{"vocab_size": 16384, "tie_embeddings": false, "init_std_up": 0.0506, "init_std_down": 0.0, "lr_head": 0.00707, "schedule": "wsd", "steps": 3342, "dataset": "wikipedia_en"}
MLP neurons of a small language model. Each row is named by its layer, matrix (gate and up: input weights) and neuron, and shows model dimensions 64-159. Each number is 128 + 32 x the weight over its row's rms, rounded and kept within 0 to 255. Numbers have three digits each. A neuron's up and down rows have the sign that makes its largest values positive.
Before each neuron's rows is what it responds to, as a language model described it from the Wikipedia text at the highest values.

Description: Start of structured Wikipedia blocks
L3.gate154:095151173107144157134127170134157147116075149059087094125222083171102146073162106106193125145131107144138169158111170090129167110124092131119155141106138107124175125116110108097091174103157111113038151190098105093122174108124174096138103148105157135132109162116160153116113168139107068110
L3.up154:196153137151207066130184152132124101132132110125064123084135131157126113108107188078117060151109072116155180088112074133161126106135159194088091160112116151112137105098109163097120089109145121157178134135138181157164130167188165159170080147123117052118095155115154150105165084168132131183

Description: Initial-period and boundary tokens
L4.gate152:149163198148106139128067191125140123165131075150121112129129115102145121183179191203128125107135145126140140156147101107108160205128136069163141078103188132107195111099091160089143108103167090156155147164155145164103134044118085116138075116140103105154077125111076146136101141134147137125
L4.up152:138109123137119130139138181115154147119087082189115121145076116098110144158136096137146109137162133144117096105072105144100087108122097150146126136122150095111177185130204172069102127118099099123153114132123135094138139113126160168143144126131116170090127165199139124141146100112114200144

Description: Passive agent "by"
L3.gate300:201148084124113140094124105129149112069156144123105155157147090152113111127148169140144148112134174143183181135164113113135146108132157174101176098113092099122157115072104139132069049134115056126072121083127158160173103154100123104159135123138142143174129112106116093142178112145175084170
L3.up300:166156069133083141157162159106088165190114089150157121099188157137147066144123141087161127133147106149123148086142130138122087144106140122151147099170134114134148142180163119089121084133117186142106069106117121097128094150093056133181122176110070119184115133138162149130146134115113140080

Description: Structural field and heading nouns
L2.gate358:146144116094077122153123111099120122141133114091132137180145180109096197136166141129150136100141067165100120090139118160097176091177146165189151161153097208168130167131091176163113122170126145131111106175157140181156067131146130087117144122110152143118135141121123171115117084156100082192
L2.up358:110152157178096153160112148112078069136152121119148158165112106109173216164171093179081095140065171177091149103128121128137151204178091147140103158136104136115131136058110129120140145137123119157167141153143111142150117106118157109178052150138165135126125078152151145128110147098133107137

Description: Abbreviation periods, table headers
L3.gate99:169084152171164144101158151121195141197173069122166118166090160073159150099151123156158110144159140101143203111135093100117080175167163172127099119124093163075100129148157153102090116135130148138146190151116075120065085157185164210151080121131075110145167145126108148117107136068095099151
L3.up99:079137173192102083165098089102069174125178138238095146117097086096142176138120113165113086158152164180083122111115129130163162147157115079063116170117122158162135107101137128067118175126142117188139152143114131100103137179132135149100141111208135055128126116068141155140165136133151137094

Description: Structured data table cells
L2.gate53:081103204124178121163115144140110119182095135154093153165143132133116136108182103212147061138146132084185139127152142104099136145101129120119103077104146130075096117112138085161161149057097114186079181134084121110138162084112103172120085152116115127103166117078093102110123107132107124174
L2.up53:155075116085076150141076199191132142137101159139139075166118161121128155142120147108117214111145178160151108158093162128078089160187123177130159124107140088102187132125079124132156159130123107149155183098104075128096155120114153153165122119139133129109124132103103140104122123150154112160

Description: Relational prepositions after roles/moves
L3.gate346:105101058096111095102159086139139126138059141090152106147116140120111146148171143109126100112137129175118182060165119150110090099118094162137147092117157149086158111140205104180139112145124112174149181177159122136122185160185094133139135089137129120149164183149087143117113146121101085158
L3.up346:196195153111168120131087137090179204096176160106105109066205156132100168124086125138093154129142115069141130180108140066131157163144116147130116134120113155175082158125159094132138079111107148127170179104111140161124134127113155105153101153174103104105097175134136137124128112167160073078

Description: Passive "by" and military
L2.gate229:086142108139092156142081174136133151091169126188118106166141162097120130100094109165132115131142167152073205144083166070159134111159148094131123153126174118194164133081137132106111065147136107144176174142062151077100108093121132140142123136107128103146108135155197219166156124156102096143
L2.up229:139151092119147096148142137176105098135130125126109160119115109138203133204158101094142162128120146119162149169106094112162164158075146126101128138173088135150123151105137194153153155134135043144085084083118133113191119088083056129154130131117132124122136096188143146099115131160074104147

Description: Biography career verbs
L2.gate197:185105098098103102199167146154093145124101161148203165115140166167144103127134159116152095127158089098199087108141079140128124118081103129152126070140141154105144127138132163125139115166142140080138129122171079114126218123139138185164113125144135135157140095177120150149102163106178085157
L2.up197:139113102069164163113149119128146161142080112163106141100164125145121159088183093122113084101127123170144115168088135136122162109162144135088131111109149119111156114123175126161124110129172182182147113177104048156111113173144072210125118095059131175129160152064059077140137128140125125121

Description: Membership "of" and main verbs
L4.gate98:075134080073118156134075125145188109081095121089137106114133167090125153147123182167094095077177120125138180127139132098029168099134109084157128120120134041084201135095156192161077132074164100130076142140119097083144157111107140108121126157149130093128170160152161103168065138143126070109
L4.up98:131101110130133111115163123103175175134116090193170079082166167165157140132109121087161128112155140070143140102138127129152107066176090151158104078121141179096076094130082134104107088211095101119038169098086095125118127152137136158150120162133149136151109173138074141125181070073154093093

Description: Word-initial fragments and field labels
L4.gate436:087122156109127172139121114135078134133148098112080170121114137142129204147106135104135063111114077090107182193119149109179207138142148177143164138217124139136158131194127127152133166137123150146085086198150170135181153145132144087122102143147118102129140090113162147118115107102107171119
L4.up436:145110169143146132074093143143156147114133140116096065158122102139121165059133138157149118124109093097140127162177193116129184123136097093126224150178098113120129160123080146103147139145067114118149092130122133154112162119098156020138126099125134109056132082152083058108110160122097110100

Description: Preposition after passive participle
L4.gate363:063162112091067095163079098157167135158123149116180169159099135107122187182127155134192128114145187113080155192088140133154104147124171113141149129120090078109103202102114146140110126088096155156095126123015156153180118088097107177133095149107188138162141116120120119182128105135174125139
L4.up363:142097088133133150162118138182094136101115152182100160140127222113123143147187128140154139165195142117133163097181107145118189068128140113101198137144135156156070130079133091130132101130105138145126139131171092100153148127081056117139054109140121051144131095139160158146149160115190107180